Weights of a small GPT-style language model, trained from scratch on English Wikipedia.
Size: 9 layers, width 512, 8 heads of 64, MLP 1344 SwiGLU, vocabulary 16384, 44.8M parameters.
Architecture: RMSNorm before each block, no biases in attention or MLP, untied embeddings.
Training: a variant of Muon for these matrices, 1246M tokens, 9507 steps.
MLP neurons of a small language model. Each row is named by its layer, matrix (down: output weights) and neuron, and shows model dimensions 336-431. Each number is 128 + 24 x the weight over its row's rms, rounded and kept within 0 to 255. Numbers have three digits each. A neuron's up and down rows have the sign that makes its largest values positive.
Before each neuron's rows, "fires before" lists the tokens most often just after its 100 highest values on Wikipedia text that the model never trained on.

fires before: ",", ".", " and", " in", " at", ".\n\n"
L2.down989:098102097114179107076105127131121119127149137138115127124096115095163124152115154141116149130134130152121135111138133153143108154140092140124140135124146155114095105163137166129121126131156087148119115140156118148151138080086154110152105124150149126151176133136117113136139145109176098118

fires before: " the", "ak", " these", " a", " his", " which"
L2.down1086:120145177113117121150109096124115120137159108153130122075100116139096106128149156127131111134116109097142132108127125130077093159139145084101180083083157132101116135146118136145119172121150143106174099141135124114166143157132149144136103133143143137142189110137122148086168142136096173063

fires before: "|", "|---|---|---|---|---|---|\n", "|---|---|---|---|\n", "|---|---|---|---|---|\n", "|---|---|---|---|---|---|---|---|---|\n"
L3.down705:128099158124112083128122172146143132142081116128126135138108144122095146132112087115135145093144088087141110177112117102118148103105150108124148134119127068147115123107141139080123107167137126096139145127114137111116110177137132135155148146144113145147156132151117090076111086122129095164

fires before: " ", "0", " −", " +"
L2.down227:111112170139133134161179098109129131125120126136131154137128135090163142158150107161092119132106083107179159139109126130152086116157124097159105103117157130110142083119093172116137122114167142148146132175136129125105108108134144121136096120139107079090134129134115104107150043116079148077

fires before: " the", " by", " to", " that", " a"
L2.down244:127133122106186151116102091133138102077110133102141121146169154115143160121110156088132143097111149133125132095114145100119161137150149175130127141105112170136096141106095166088177121120117124118099173119112090130106155133112135145163140134132124171156047116119138135169128107148117153107

fires before: " |", " ("
L2.down202:167181093141136117138111121133106125110143162108168095120110120121139107163146135158126156126157078128129167168090098091117112129118154116110135143115166118146126133148130145148134124153134142120185119133129115155126178155155128110130121130172099117150179156095094115121147124161186133120

fires before: " |", " |\n", ".", ";", " /"
L2.down582:130163132109123124110142128130108128166112134112158121173149152123130150149112125132116132130090127117151129123155115127146129146106096138107112147107121157155129150131135125044120120169139160062120131109140182132172173131129125095083178140140105197130100141120167170118138121149123118136

fires before: ",", ".", ".\n\n", " the", " to", " in"
L3.down769:135107147111093128120145115165139080163105085149156153175106150123134105149152126156182129116156157131086108134141187092094157120130094201128112106116153118124088094141146157101117160123135101112100159120174178124105140129154112149110143164134111123194131152124135111128167151078116087122

fires before: " ", "1", "2"
L3.down466:133127131115103131118121133097112111129126112124123116149135103159150094056107162131134138149134148179102098119127136152124115144143125097141124124121134135110125110124144119126110087096147093157151074100087112109140120168129081138117113102106102124177136147155142115078106091081105136160

fires before: " York", " Zealand", "b"
L2.down226:157135082132145118119123145142137149099084067168086113132173131109143162122080115148159127178151120111151128163135104135073140098153155121112148144116159174123100118136095156123145117126118121116101111172144149120154135091122133113118166130152137134100103095149089152109145135134150118106

fires before: " in", " on", " by", " at", " to"
L2.down389:160123152119095116151111122145121127159092126123099143118157155113161143148082099132128126124117126132121159118107135110142153105092128089139131160130113144142111087116168124148132126128158112091130148126097156102143116127121172119109068142100143076138109141163105146179148100135130121123

fires before: " ", " −", " |\n", " |"
L2.down1036:111146124111142098133113116109168112142143127105162099113156091150112109157136132125153146087138143105152154134126133126186130141130172080152129119120136173157110146136131128137142230132100152122132124139148139138160133158119127098103114150123152131105138148123144125137145151111104124132

fires before: ":", "way", "\n", " time", " "
L2.down632:102163116095121173157160147138115137146133109130143121158132091172125145154112101131145139107136130146122146090149117145126126119131109168128110094128114122098098106128165175138133125080112122090143121117133169127124141067128101150125153119126122146129127113120132125091110134143120164122

fires before: " ", " Upper", " O", " No", " FS", " Is"
L3.down478:161121133092101146134181125156130143119107112124151169123146063112160123154115108150158150124131126126121111155116143101163076115136124140191141142136115171171104130132110133104163108162156073133101124128152139180136067128103131136158126126098124145137128155172139142107092168114135115153

fires before: "1", "0", "2", "4", "7", "3"
L2.down312:141133107125170098166120130172130150146115146089085144135141167144074148121101153120137157132148110141156130132163158133102141100121143097183136076141120121139106102149113095099104170103118150125112122143093160145103137131120126118072129148146134110079128163150164147112080173127100159158

fires before: " on", " in", " a", " to"
L3.down170:135177118130094106143151107138116132170124156138148149148118102129125134145175164162125089130137158176159101112148103116094114149110067102121144142070133106088141133153089146124143135141129137132149152135134117071122111121147106156146131127091145123132150138093100164113114095157110134173

fires before: " of", " in", " to", " as"
L2.down461:119145122157138086140138094129124134119116112119102080169137115104136136144170118119152086151109130134123085102098134147145128143184158125147131153106120130175123098117141133102164178156098116120116136122140094094097143123177127100118095118138105151146128117125139104112113109128154160139

fires before: " by", " and", " from", " in", " on", " with"
L2.down577:114162143123143139110125158142106167152127165144141109078137130132140135167095166104099087151110115150161137121142143091100168172124149098106133119142118085173109149119156116144164138166158141147138130092130111094085143086135111136118115141131160130140125137090097135100120139128141138132